Weights of a small GPT-style language model, trained from scratch on English Wikipedia: RMSNorm before each block, untied embeddings.
MLP neurons of a small language model. Each row is named by its layer, matrix (gate and up: input weights; down: output weights) and neuron, and shows model dimensions 48-143. Each number is 128 + 24 x the weight over its row's rms, rounded and kept within 0 to 255. A neuron's up and down rows have the sign that makes its largest values positive.
Before each neuron's rows, "fires after" lists the tokens most often just before its 100 highest values on Wikipedia text that the model never trained on.

fires after: " M", " P", " S", " R", " V"
L4.gate44 [104  75 151 121 132 127 163 138 171 128 145 174 159 144 174 123 157 124  86 156 132 100 159 104 113 161 147  83 118 156 144 150 166 153 150 112 141 131  92 182 136 105 135 149 150  94 122 151 112 135 104 107 115 130 152 114 159  92 165 116 153 125  88 136 170 156 155 132  96  92 143 139 145 129 152 151 151 150 107 124 117 130 150 110 121 164 122 136 142 115 153 137 164 125 118 126]
L4.up44 [122 139 109 106 149 143 118  95  86 127 126 133 116 124 120 148 135 124 166 129 115 128 109 167 128  98 123 122 116 153 144 125  95 137 108 104 157 107 177 121  87 162 103 131 111 112 192 141  87 114  92  94 121 172 119 107 146  92 128 123 108 145 130 151 104 134 151 123 176 140 143 123 158  95 112 114 127 108 133 107 151 103 154 123  81 169 170  93 134 136 127 143 169 113  97 118]
L4.down44 [ 99 163 191 124 117 127 127 143 153 131 175 135  84 134 140 153 124 103 152 147 107 143 116 174 115 136 171 124 136 176 153 140 106 136 109 133 142 160  97  98 137 173 148  90 150 141 137 145 121 164 127 127 100 155 100 142 178 125 166 167 143  93 162 158  93 113 168  75 145 136 122 143 122 133 124 149 122 144  96 142  68 146 124  98 109 152 106 113 142 163 121 157 130 113 129 131]

fires after: " B", " P", " p", " b", " M", "P"
L4.gate181 [ 96 125 141 116 168 105  97 147 110 103 137 113 137 133  99 132 155 139 118 144 139  96 125 111 113 163 105 115 149 117  64  94 101  92 134 142 139  75 148 125 110  36 153 133 135 145 111 133 118 121  81 142 102 128 148 118 114 104 157 148 162 131 162 197 168 157 158 121 105  96 118 100 127 122 129 127 159 149 111 131 116 133 103 132 149  83  90  87 120 114 143 144 121 134 162 109]
L4.up181 [137  71 129 117 105 125 150  90  83 145 135 116 129 143  82 134 141 133 124 123 139 166 133 140  73 134 121 149 164  99 143 116 145 130  95 130 142 175  76 110 131 100 113  70 104  97  85 118 142 140  84 148  68 162 112 156 140 155 160 128 172 160 158 116 120 136 109 124  88 121 111 134 136 135 152 160 111 149 114 129 114 143 170 159 125 111 138 171 104 121 141 177  99 132  99 110]
L4.down181 [119 127 117 155 114 161 120 141 104 149  97  63 147 113 138 119 131 127 102 164 126  82 135 143 162 109 107  95 128 138 145 104 119  73 142 119 126 145 131 118 148 133  83 182 130  89 123  96 138 188 133 146 126 127  85 123 169 107 114 139 105 137 107 129 183 166 163 133 145  99  88 110  99  70  89  90 123 127 108 141 168 133 127 114 106 145 126 121 136 113 162 100 145 128 120 130]

fires after: "==", "===", " wh", " ==", " sp", " ex"
L4.gate244 [ 81  89 142 159 132 171 142  91 150  99 131 134 128 167 186 117 113 108 114 102  87 141 132 158  92 115 112 103 120 142  80 147 144 126 128 125 173 122 169  82  94 106 117 141 151  99 194 129 128  84 130 123 135 113  74 116 128 134 133 129  81 133 114 126 139 112 164 125  80  91  95 128 146 117 151 110 158 120 136 129 154 106 116 129 141 130 121  97 115 156 169  98 135 152  79 141]
L4.up244 [133 163 136 163 104 163 137 148 128  95 124 118 126 164 141 130  92 113  95  99  99 118 118 140 116 175 121 123 173 133 109 143 106 136 139 118 151 160 106 142 127 122 102 140 147 125 159 132 139  80 137  83 159 138 132 100 121  72 149 154 151 128 111 111 145 193 100 109 114 154 115 115 111 108 122 115 153 138 110 101 109 119 132 133 112 141 156 125 118 144 130 106 125  96 183 148]
L4.down244 [128 116 122 197 107 124  57 139 125 174 119 127 136  94 140 106 122 157  95 160 117 149 110 171  76 102 108 144 128 147 128 160  97 119 120 111 151 166 102 126 164 198 137  86  94 122 136 145 128 127 154 120 159 144  97 161 137 128 125 134 108  97 106  89 175 128 150 126  87 122 144  74 105 137 172 114 134 158 113 160 110 124 130 122 128 120  99 162 114 165 127 115 152 146 146 105]

fires after: " b", " B", "b"
L4.gate253 [118  92 159  64 121 150 101 200 117 119 104 106 142 135  99 125 137 127 161 141 161 158 156 150  93 141 115 127 144 121 120 140 112 102 175 103 125 119 159 127 131  54  91 109 131 148 151  97 127 106  95 119 101 102 101 162 173 133 134 129  94 134 133 143 111 151 147 135 160 157 137 122 136 122 112 146  96  82 164 127 138 122 136 123 139 102 120 115 119 134 149 135 152  82 137  99]
L4.up253 [128 143 106 160 109 106  74 118 144 124 131 105 132 103 138 170 156 146  86  91 111 120 122 139 114 148 138 121 142 142 120  99 172 172 139 163 112 128 111 135 125 115 150 132 122 174 117 120 149 169 127 113 115 162 138 151 111  98 121 137  89 127 116 132  67 170 128 124 117 137 136 124  98  92 139 133 112 182 158 145  95 116 152 115 104 122 173 116 148 143 119  90 109 140 153 114]
L4.down253 [132 106 146  84 138 131 163 104 136 122 137 139 135 150 141 143 127 136 147 125 134 118 131 144  88 159 111 163 156 119 180 128 102 120 153 107 124 116 127 173 115 112 150 144 103 128 100 166 144 109 157  92 184 136 103  99  92 125 183  86 147 110 121 137 114 112 104 126 168 114 114 139 144 102 126 122 141  89 152 134 173 131 108 102 129 116 115 143 137 148 123 125  74 110 131 132]

fires after: "it", " T", " M", "at", "al"
L4.gate230 [175 141 129 125 148 147 142  93 103  75 112 104 137 120 137 165 183 124 114 121 123 111 151 107 126 120 124 127 115 112 136 114 147 135  99  92  81 104 124 118 132 109 130 107 157 134 160 133 155 115 120 127  93 135 127 107 112 125 154  98 120 159 188 118 122 176 158 114 126 128 116 107 101 150 159 132 183  88  85 141 156 124 119 113  96 132 125 139  88 160 132 171  74 122 142 197]
L4.up230 [145 148 132 113 109 143 132 158 119 122 117 108 103 104 137 149 143 146 103 148  90 137 110  95 146 172 154 145 149 168 114 130 112  95 143  92 101  99 153 107 126 129 138 148 134  96 143  71 108 147 150 128 143 142 121 146 113 148 150 123 164 163 120 128 167 171 144 134 107 112 133 146 135 127 100 127 151 141 160 120 141 122 100 145 108  75 105 137  88 136 101 137 144 173 164 138]
L4.down230 [106 109 102 172 127  54 133  94 201 147 179 122 158 127 108 159 126 147 141 115 145 119 154 131 177 151 114 113 116 115 142 119 157 122 135 165  94 126 147 119 129 172 125  91 124 110 114 143 120 159 105 114 167 115 114 134 150 126 128  94 138 107 106 144  98 152  98 158 120 105 134 144 117 142 144 115 127  76 149 138 142 128 136 174  85 110 138 130 136 156 129 103  76 124  92 148]

fires after: "o", "r", "a", "le", "qu", "ro"
L4.gate165 [126  92 154 159 128  97 123 104 157 110 124 163 135 134 121 143 165 168 141 129  91 112 113 140  96  98 159 121 120 147 159 118 114 117 168 149  99 121 133 152 154 118  89 124 129 114 156 176 105 161 138 151  98 114 147 151 124 107 145 123 127 143  89 155 123 120 140  93 139 108 119  97 128 125 108 126 107 111 142 177 107 150 140 123 138 122 145 138  93 133 124 131  97 129 135 106]
L4.up165 [135 105 133 190 170 144 131 149  90 127 102 147 109 155 168 131 133  87 103 141 112  75 108 110 117 135 166 126 107 136 137 110 123 127 102 108 152  87 134  97 125 133 130 120  96  93 125 116 125 122 152 108 109 118 128 118 135 130 144 142 159 147 126 148 151 130 137 115 117 118 149 160 174  96 115 149 122 154 125  84 116 109 151 139 142  82 139 139 168 141  91 135  95 109 121 136]
L4.down165 [128 120 169 127  81 150 125 134  61 115 129 126 141 133 148 146 157 145 155 120 128 138 152 146 124 111 147 118 120 159 115 140 134 106 167  84 132 122 151 152 104 113 116 166 144 120 144 190 154 138 120 159 100 132 135  96 160 142 140 117 119  95 114 145 129 128 108 117 125  75 139 123 110 129 116 107 119 105 140 137 120 127 115 130 116 110 117 130 115 182 117  72 127 176 147 104]

fires after: " v", " B", " S", "s", "R", " Z"
L4.gate23 [112 122 131 101 159 128 119  80 105 135 171 138 135 127 137 113  77  88 113 142 141 131 148 142 127 125 129 124 106 163  93 111 145 133 120  75 135 113  76 134 123 110 123 147 135 110 153 143 119 139 130 161 112 107 148 137 114  81  95 146  84 132 154 131 135 110 140 135 135 104 189 108 143 128 148 133 111 143 121 133 168  94 146 120  96 140  97  74 145 121 133 102 116 116 166 112]
L4.up23 [147 156 106  83 130 118 122 111 108 123  95  83 148 160 127 146 117  97 108  88 119 122  93 107 120 135 112 152 108 122  88  96 122 135 146 105 158  98  82  90 119 124 115 119 133 115 141 106  93  83 102 110 150 100 128 146 129 110 126  93 115 102 119 105 110 150 112 139 134 136 161 118 138 127 113 126 114 173 131 158 100 127 138 142 154 156 137 107 113 144 104 176 145 150 142 153]
L4.down23 [106 114 127 135 134 136 101 154 143  82 156 119 123  83 155 109  82  97 123  97 111 110 121 134 109 104 106 113 148 123 133 157 109 129  88 149 154 118  95 148 123 161 101 142 131 157 138 184 190 129 106 107 145 104 130 140 140 113 162 133 115 156 134 134 134 126 132 131 101 130 164 144 118 123 118 115 102 129 168 167 136  94  92 132  99 134 108 136 179 113 137 155 108 104 136 126]

fires after: "it", "g", "oc", "ons", " En", " "
L4.gate192 [122  93  99 111 148 148 139 148 109 156 118 135 111 114 128 152  94 146  63 107 181 107 136 125 147 130 128 144 105  81 154 140 156 117 135 106 135 124 112 135 103 128 101 148 106 150 103 151 115  93 120 141 131 107 137  98 154 101 190  63 137 167 138 134 125 136 108 150 146 131 130 140  75 134 116 128 140 136 136 131 104  96  97 100 103 110 114 121 121 106 103 129 121  90  92 163]
L4.up192 [121 127 178 154 163 169 107 169  96 177 139 104 113 129 118 155 114 134 147 146 108 115 155 125 128 136 121 152 165 123 145 184 162  88  95 158 138 104 105 115 125 177  89 151 130 146 133 134 138 139 143 124 142 119 186 135 155 126 151 129 127 128 105 149 132 128  92 134  87 112 145  94 110  92 114 153 161 105 128 110 101 149 116 128 126  81 108  93 139 116 140 156 124 103 119 145]
L4.down192 [124  88 107 121 130 157 134 151 138 113 137 157 116 133 202  79 129 180 112 143 143  96 154 165 133 131 122 116 163 152 143 110 128 116 123 134 126 162 180 135 129 128 142 128  72 146 138 130 115 155 147 158 118 140 154 107  95 111 107 145  84 148 138  82 150 141 127 135 178 102 127 119 133 120 114 162 125 137 134  93  87 135  88 128 130 162 159 126 126 127 149 129 106 126 130 134]

fires after: " l", "t", " w", " L", " is", " st"
L4.gate126 [145 111  88 110  74 128 138 125 149 117 111 120 113 147 119 148 163  81  96 140  90  92  60 118 130  98 174 153 175 130 144 108 174 107 108 142 147 134 109  89 129 152 137 119 102 109  78 138 145 171 125  96  97 121 166  99 117 113  84 123 171 137 116 123 143 115 103 102 131 109 147 141 137 136 153 128 120 124 102 135 118 115 140 102 139 133 111 154 149 116 120  67 104 106 120 140]
L4.up126 [141 109  88 108 111  97 127 178 134 112 107 142 113  97 112 137 122  93 105 101 107 105 130 137 121 131 138 172 160 176 148 109 140 120 135 143 131 157 151 119 112  98 144 114 141 102 134 112 192 146 128 127 142 129 141 119 131 153  87 111 165 160 121 112 160 132 177  94 123 167 127 107  99 149  85 137  98 168 144 171 129  82 191 128 122 129 147 146  84 128 163  77 115 135 136 111]
L4.down126 [102 144 155 118 195 139 108 124  60 137 112 141 142 128 108 145 123 136 131 161 133 131 128 139 154 147 106 166 117 150 133 132 123 148 116  71  94 160 104 131 145  97 110 155 140 150 107  93 118 150 132 167 147 161 162  60 147 121 159  82 107 165 120 139 151  99 107 136  96 119 112 118 140 143 107 119 122 140 129  76  71 122 137 152 148 147 136 117 122 153 112 166 132 123 131 158]

fires after: " B", " D", " It", "oc", " S"
L4.gate264 [115 107 105  99 126 107 131 177 110 131 152 105 105 100 155 140 172  85 112 142 116 102 113 153 154 132 115  94 121 130 104 163 148 110 159 123 103 108 118 130 158  80 117 183 104  79 110 122 131 152 109 137 102 137 152 171 142 124 178  97  83 103 127 111 136 151 151 116 125 118 150 126 135 132 135  91 155  88 153 112 144  93  61 110 105 117 133 129 100  90 108 113 147 125 141 137]
L4.up264 [135 136 112 106 135 130 113 144 108 158 145 122 146 129 133  97 118 100 182 103 130 137 101  95 149 158 157 101  87 129 137 119 140 119 110 133 138 132 153 110 120 114 123 123 134 168  74 133 128 171  93 135  73  79 119 150 152  89 134 128 153 145 135 129 116 117 155 153 156 110 149  89 178 151 148 131 135 188 111 131 160 107 121 115 118 138 113 126 121  98 110 141 133 133 114 136]
L4.down264 [132 153 103 135 105 151 181 115 127 124 124 122 122 133 119 149  83 156 101 127 129 108 142 158  92 102  93 148 147 119 133 121 146 134 116 155 119 147  87 123 135 172 150 140 129 158 131 133 153 127 190 121  99 149  82 108 150 122  55 120 140 122 167 131 111 108 140 143 151 163 140 129 124 129 147 119 105 116 125 143 136 169 118 158 126 138  85 129 152 140 127 119 169 154 140 122]

fires after: " st", " d", " sp", "st"
L4.gate68 [ 99 132 132 118 126 136 150 143 104 127 129 138 146 126 154 148  82 102 124 136 113 157 134 159 126 139 110 136 102 106 123  91 116 152  87 119 134 128 112  92  71  91 122 131 150  95 163 111 188 127 151 114 136 171 139 133 120  89 126 138 127 122 120 154 132 170 108 174 128 142  92 129 125 175 115 110 141 126 109  92 171 154 141 166 121 117 158 134 137 112 122  64 126 134 100 135]
L4.up68 [130  77 137 120 114 137 165 112  92  93 146 123 141 130 149 132 119  96 138 147 128  94 146 124 136 124 138 115  82 143 117 142 116 113 143 114 120 172 147 149 124 131 123 117 120 103 101 119  96 130 127 160 116 168 158 143 112 148 102 187 132 130 103 138  83 149 111 158 115 124 159 153  91 114 136 115 149 112 121 140 135 112  99 119 121  74  86 112 141 156 109 159 110 165  81 155]
L4.down68 [175 120 162 115  88 169 112 140  86 165 124  61 138 138 116 161 123 134 148 154 116 126 110 136 139  96 144 140 136 122 107 176 173 108 134 133  81 155 130 106 160 137 144 134 108 180 138  94 122  94 175 128 130 132 130 167 142 149  94 139 146 131 155 127 143 171 102 100 161 127 101  98 118 141 125 138 139 130 157 113 143 112 144 122 147 127 157 197 123 140  94  96 122 102 160 131]

fires after: "ad", "d", " D", ".", "al", "r"
L4.gate344 [104  93 113 115 126  89 152  99 121  89 154 157 127 129 120 101 113 128 157  73 132 146 140  95 163 118 150 113 113  62 163 165 152 152 107 135 179 142 158  78 102 129 109 170 142 113  99 117 119 143 131 115 115 118 100 109 174 143 147 117 132 110 110 110 130 140 100 162 132 132  69 132 163 150 129 135  94 106 155 118 126 103 123 104 101 156 136 101 120 144 140 146 104 167 127 118]
L4.up344 [163 142 188  88 128 153  90 124 140 140 135 128 134 136 107 139 148 128 101 115 136  84 146 123 144 132 103 120  93 138 155 195 110 117 104 144 139 118 110 156 137 139 170 162 144 131 120 113 157 116 115 121 144 168 115 147 120 124 138 162  89 113 119  98 131 107 111 175 109 138 132 106 145 127 156 109 135 117  52 133 112 159  84 135  94 101 121 136 112 139 115 164 126 103 134 163]
L4.down344 [144 104 107 142 128 117 142  89 105 112 137 130 136  94 140 145 156 167 141 142 152 123 166 137  86  82 153 137 139 143 126 106 138  98 138  99 118 132 130 110  94  96 106 148 117 155 178 160 113 128 124 152 119  99 167  62 148 152 131  95 122 124 131 122 147 144 144  72 134 138 124 112 123 111 127 138 116 151 125 157 118 148 102 128 167 146 137 109 105 116 151  75 140 158 117 119]

fires after: " D", "t", "nd", "s", "d", "red"
L4.gate289 [124 110 149 127 143 104 162 123 169  77 137 129 122  97 149 103 150 107 127  98  44 143 161 120 149 162 103  95  91 100 107 156 135 117 124 110 119  98 145 129 126 120 130 123 109 113 118 113 137 130  62 107  85 127 134 147 168 123 142 149  77 118 153 133 115 115 142 120 121 161 119 130 101 144 128 106 149 149 154  93 105 112 139 124 136 128 112 159 141 113 151 141 148 137 156 190]
L4.up289 [124 131 115 136 120 138 107 132 158  89 110 143 134 114 119 121 124 128 114 120 136 114 118 133 131 128 126 151 134 142 127 118 161 190 167 125 151 132 122  78 146 156 111 114 110 129  98  90 141 154 121 111 160 116 129 130 127 101 121 121 142 158  98 133 119 116 127 128 159 107 202 135 141 106 122 156 165 114 108 134 160 133 149 123  86 120 129 113 186 105 126 153  89 115 140 136]
L4.down289 [ 99 108 156 143 120  95 130 106 118 157 107 154 135 102 119 160 167 120 134 119 124 132 113 129 135 116 131  99 134 136 133 136 147  92 136 129 137 135 144 110 137 149 172 117 124 131 208 136 110 196 136 103  64  85 130 104 156 153 114 139 164 112  94 114 121 116 146 130 116 110  89 101 110 161 152 116 140 153 137 159 111 126 119 112 138 111 169  94 160 200 143 148 152  87 139 173]

fires after: "c", " c", " elect", "lect", "and", " C"
L4.gate365 [110 159 152 203 143 119 117 111 123 142 115 108 101 159 137 133 153  73 132 128 165 154  83 174 120 139 128 142 150 131 184 121 105 120 134  99 100 141  87 140 112 133 178 116 109 139 126 153 102 116 121 176 133 111 159 140  97 146 170 159 172 111 110 115 146 110  93 109 121 142 127 161 127 125 137 113 149 118  84 155 142 129 109  95 173 116  91 109 119 120 123 123 142 121 108 125]
L4.up365 [ 95 115  94 143  95 168 114 110 141 143 127 134 106 112 129 141 144 122 111 159 113 159 139  87 130 145 123 129 156 138 145 152  94 129 110 136  83 154 118 129 103 184 127 118 149 125  75 134 141 168 157 143 121  97 146 109 112 116  98 141 105  88 107 145 104 151 136 125 139 114 140 167  92  89 122 135 117  95 137 107 127 114  97 142 100 126 116 168 161 122 121 163 124 109 143 124]
L4.down365 [149 123 140 113 166 102 138 107 159 120 112 131 150 165  87  75 104 108 162 125 117 100 139 173 156 133 116 166 137 138  99 139 113 136  96 108 123 143 115  97 122 115 129 143 138 130 119 102 103 135 132 138 156 111 163 132 136 127  90 130 136 125  88 136  96 105 121 152 143 135  98 129 155 156 146 134 135 156 151 148 102 106 101 135 131 138 136 127 131 131 142 109 147 162 102 158]

fires after: "o", "ee", " le", "au", "le", "re"
L4.gate151 [103 107 150 165 117  55 122 125 173  92  99 127 121 177 132 142  88 107  77 134 122 135  98 123 156 101 110 142 142 119 101 103 116 123 151 135 156 147 149 169 124 136  85 135 127 108 123 133 136 160  85 159 121 126 182 173 135 136 101 147  87 124 137 177 145 109 143 143 143 163 146 164 119  95 147 110 173 117 144 130 137  87 154 178 141 107 127 113 139 133  92 128 114 144 157 128]
L4.up151 [100 131 106 146 167 121  92 104 129  78 114 106 155 101 117 149  91 110 131 124 139 156 137 170 144 122 122 135  79 114 130 146  84 166 153 117 115  89 130 117 171  85 146 141 104 109 165 142 147 125 132 110 113  91 137 153  85 113 148 115 172 120 151 103 124  99  76 112 137  98 122 125 151 137 131 139 135 118 116 113 118 133 157 135 127 142 160 141 109 102  81 139 148  97 105 149]
L4.down151 [109 115 115 164 127 129 102 140 132 121 124 107 121 128 165 113 130 132 115  87 153  94 136  90 117  70 154  92 163 116 121 142 174 118  89  76 141 142 131 131 107 150  99 133 140 177 174 157 114 135  95 196  98 168 109 102 115  87  73 138 100 104 133 152 112  76 157 150 153 160 110 101 141 145 126 114 144 113 123  82 145 146 117 146 105 136 137 140 127 106 107 128 156 131 142  86]

fires after: "d", "3", "r", "at", "k"
L4.gate131 [159 116 148  93 124 146 179 157 161  76 156 149 111 117  92 128 133 123 144 129 143 178 122 187  98 100 122 108 150 170 126 194 121  89 129 115 128 148 109 103 126 148 107 128 133 113 110  87 167 117 137 142  90 113 141 135 145 121 170 172 124 110 166  92 107 153 124 140  76 134 133 143 107 117 120  85 134 132 100 109  90 120 116 181  89 112 143 105 178 151 135 150 122 174 121 114]
L4.up131 [129 109 133 132 121 178 131 121 119  76 110 132 133 147 125 109 139 158 154  88  99 137 113 124 137 124 111  78 186  80 106 138 117 114 139 162 170 127 148 106 104 150 186 109 109 102 111 100 133 161  91  84 124 182 120 106 125 136  95 128 129 153  94 115 141 160 182 143 133 119 104 155 119 144 117  99 121 166 109 133 148 141 164 136 117 145  89 168 120 139 136 125 135 113 140 137]
L4.down131 [117 128 132 138 115 110 145 157 120 103 144 119 149 105 147 151 102 112 167 134 116 159 160 106 174  80  91 164 115  95 139 108 131 150 138 168 113 156 179 172 147 123 132 117 100 114 187 141 119 112 105 101 145  94 162 118 150  96 102 109 109 128 164 146 104 116  93 138 133 126 167 126 132  73 162 125 159  97 115 148 174 174 121 120 153  82 160 113 151 121 130 126 144 166 101 112]

fires after: "im", " d", " D", " v", " V", "i"
L4.gate97 [129  97 142 113 109 129 183 154 143  64 125 107 101 135 124  99 158  89 173 148 145 115 130 115 111 116 126  92 128 194 121 126 105 120 101 140 138 143 113 124 139 129 134 114 116 109 139 195  94 142  98 112  99 131  83 111 127 122  99  99 126 122 119 119 122 158 143 152 132 122 195 176 127 133 129 136 149 139 151 148 132 134 122 116 118  95 109 165 121 122 149 125 120  98 163 163]
L4.up97 [151  89 135 112 111 141 140 133 134 118 168 115 121  87 107 160 155  94 126 160 148 122 150 118 154  98 127 125 150 123 123 128 170 178  73 131 158  89 173 140 133 135 102 176 118  94 106 117 141 143 142 162 140  95 154  73 121 141 139 150 127 122 130 130 128 123 150 137 106 138 114 154 139 139 126 169 116 177 192 106 115 163 160  83 138  68 119 141 126 195  80 141  81 166 134 111]
L4.down97 [146 157 149  98 141 145  90 125 113 119  93 143 113 126 135 148 149 110 133 141 134 136 111 170 118 134 154 137 107 158 110 178  97 158 155  48 129 124 175  64 142 116 136 138 135 117 137  82 121 151 118 118 167 176 113 131 107 136 131 135 101 142 139 126 128 108 144 106 121 162 140 134 119 147 135 113 135 112  83 148  82 144 108 144 131 112 115 125 130 147 103 141 125 126 165 106]

fires after: ".", "==", " The", "ing", " of"
L4.gate339 [107 111 106 117 136 143 113 135 117 108 168 140 111 139 100 188  95 146  84  84 118 137 100  96 106 147 176 118 114 124 118 107 124 124  97  87 113  69 135 127 144 151 181 137 144 150 104 135 128 117 121 108 159 146  85 193 134 105 164  84 133 120 100 101 121  98 108 149 115 123 111  82 134 137 135 134 108 124 128  95 127  65 102 147 125 149 127 113  97  95 134 120 132 135  94 179]
L4.up339 [149 129  97  97 115  98 106 140 156 148 142 118 163 156 108 114 136 142 132 132 144 156  78 154 206  95 140 107 168 108 160 115 133  81 176 114 126 143 146 156 109 118 107 147 146 122  98 115 146  99 125 121 168 161 187 148 113 126 168 143 113 126 114 117  54 155 162 109  98 162 116 155 151 127 136 119 116 149 117 112 157 105 103 153 119  93 120  98 113 112 152 183 126 116 139 137]
L4.down339 [113 175 165 138 132 143 169 134 127 144  80 162 121 131 120 126 137 126 169 140 139 126 157 134 123 129 132 140 152 131 129 120 144 155 122 186 111 107 169 198 150 143  90 131 151 124 157 154 106 130  91 115 133 104 167 100 133  96 119 136 146 119 147 147 125 125 131 117 141 124 151 135 123 109 112 112 152 143 133 151 144 148 139  81  92 115 129 133 154 152 131 130 128 112 147  97]

fires after: "\n\n", " pro", "ased", " by", "ub"
L4.gate177 [ 96 132 111 131 106 120 132 163 122 180 111 124 137  96 106 105 119  78  90 123 151 170 152 140 127 145 104 135 154 139 143 131 159 105  98 123 148 155  88 148 118 144 148 130 145  64 161 161 119 105 143 123 109 115 108 142 145 127 105 125 153 176 131 154  83 131 104 106 133 155 101 130 149  82 135 136 116 134 160 160 123 137 110 120 112 152 143  66 118  80 128 115 118 132 118 126]
L4.up177 [154 128 105 159 133 125 142 111 178 126 116 124 174 103 127 147 152 100 126 146 117 114 132 149 122 150 164  76 108 138  76 119 117 121 164  72 190 141 103 124 103 134 154 136 107 130 136 152  80 116  99 103 144 132 106 110 172 113 140 152 115 128 132 148 161 118  98 166 114 140 141 127 110 113 137 150 111 145 135  86 173 139 106  67 128 128 156 150 135 126 130 116 128 115 112 127]
L4.down177 [123 102 163 183 177 136 109 159 143 174 122 106 116 188 106 117 152  95 113 121 122 102 148 102 142 139 121 117 148 112 156 146 156 138 109 150  97 166 121 148  86 144 155 128 145  92 138 143 123 141 154 133 123 111 112 151 127 120 136 101  96 107 129 154 173 163 137 147  74 157 141 151 139 132 141 125 132 169 120 125  86 108 114 138  95 107 127 143  80 145 175 122 103 101 118 146]

fires after: " V", "om", " ", "g", "as", " S"
L4.gate102 [105 153 112 118 131 137  88 161 161 163 180 114 156  82  98 125 115 126 176 128 117 130 119 112 125 134 100  93  98 109 143 160 110 122 145 125 119 141 132 157 144 140  95 145 107 112  93 103 124 141 108 129  83 100  79 111 151 114 152 119 125 160 153 148 140 122 148 144 141 118 129 174 190 158 171 142  87 123 114 145 123 151 108 120 146  98 122 113 137 117 141 124 167 165 112  97]
L4.up102 [124  94 151 127 150 123 117 121  98 126 147 164 177 102  87 125 185 124 132 150 169 102  79 129 149 114 117 126 132 117 138 133 156 137  87 120 137 125 137 108 118 191  71 164 122 136 102 145 143 147 144 117 130 125 126 120 145 119  91 157 152 103  80 141 109 158 128 106 103 146 142 140 110 130 146 161 160 104  96 106 142 122 142 127 116 152 116 142 156 147 127 145 137 119 124 129]
L4.down102 [130 141 131  85 107 127 161 123 105 146 127  85  77 166 163  91 118 160 125 108 154 117 137 137 129 138  86 133 149 155 145 112 113 100 162 107 122 117 152 155 123 114 125 123 161 136 166 119 124 124 117  91 134 133 106 151 101 162 102 115 144 146 124 146 114 119 150 200 138 135 153 129 137 131 120 110 144  99 162 140 119 114 110  70 146 116 109 114 109  99 123 100 149 146 126 104]

fires after: " D", " per", " d", "D", " An", "en"
L4.gate293 [148 137 130 124 119 119 130 154 153 102 140  85 180 182 139 105 146  87 151 131  64 126 147 128 128 154 134 100 153 100 125 105 109 143 108 132  92 143 109 125  78 122 144 102 174 115 137 125 139 124 161  95 127 116 117 170 116 152 124 141 176 116 141 178 112 116 173 152 147 150 123 145 125 114 140 140 169 136 128 127 175 134 144 102 112 112 110 123 142 156 127 116 113 125 155 153]
L4.up293 [163 169 159 136 111  82 142 172 145 130 158 101 142 139 148 137 157 128 147  78  94 143 108 150 154 178  97 141 119 131 107 141 157 130  67 149 106 119 158 158  97 105 117 124 173 108 130 121  98 100 131 137 185 159 125 134  90 135 113  97 102 140 154 169 153 101 146 159 122 107 136  98 120 116 128 134 127 144 124 140  92 105 132 121 115 106 151 117 169 119 110  85 102 126 143  81]
L4.down293 [161 149 120 120 125 145  84 104  99  90  93 132 181 121 145 208 156  99 122 132 103 142  73 119 131 108 122 175 105 138  86 148  91  88 150 162  86 140 136  98 106 117 165 120  95 133 124 132 166 144 115  99 133 110 167 128 141 151 123 133 117 123 149 145 132 150 146  74 135 105 114 163 142 140 146 122 155 144 105  84 123 129 142  91 175 124 152 163 132 139 110  94 140 132 150 152]

fires after: " H", " K", "u", " J", " S", "ra"
L4.gate122 [137 124 135 138 144 111 124 143  93 176 132 166 101 139 123 131 139 106 126 114 139 112 118  91 176 113 121 123 118 112 106  96 127 118 116  96 114  97  93  85 146 104 102 133 159 152 135 101 126  82 121  92  81 120 135 117  94 115 152 131 106 113 114 117 142 135 155 133 137 131 117 122  91  82 137  95 151  75 136  94  58 129 175 122 107 192  88 125 161 141  73  84 144 123 144 135]
L4.up122 [114 164 118 144 146 163 135 107 142 172 144 170 129 113 116 120 126 167 131 140 113  42 119 124 125 140 146 150 107  70 131 121 129 171 117  89 127 120 152 126 112 166 114 136 120  82 152 125 119 108 144  90 125  98 108 153 124  76 101 121  73 120 126 122  93 185 137 167 100 149 160 135 125 130 145 127 108 153 111 136 117 159 158 132 101 103 172 110 160 117 115 132 133  95 172 163]
L4.down122 [100 118 134 100 145 135 125 113 109 109 139  85 139 143 135 107 159 123 132 158 122 149 150 138 123 116 139 132 125 182 157 100 135 131 130  66 111 118 105 130 123 108 166 124 166 160  69 139 117 177 114 147 119 142 138 107 157 164 156 140 102 131 144 124 142 153 141 105 111 103 112 160 179 167 116  90 117  92 120 136 125 117 106 117 142 143 136 142 104 117 159 101 116 136 111 129]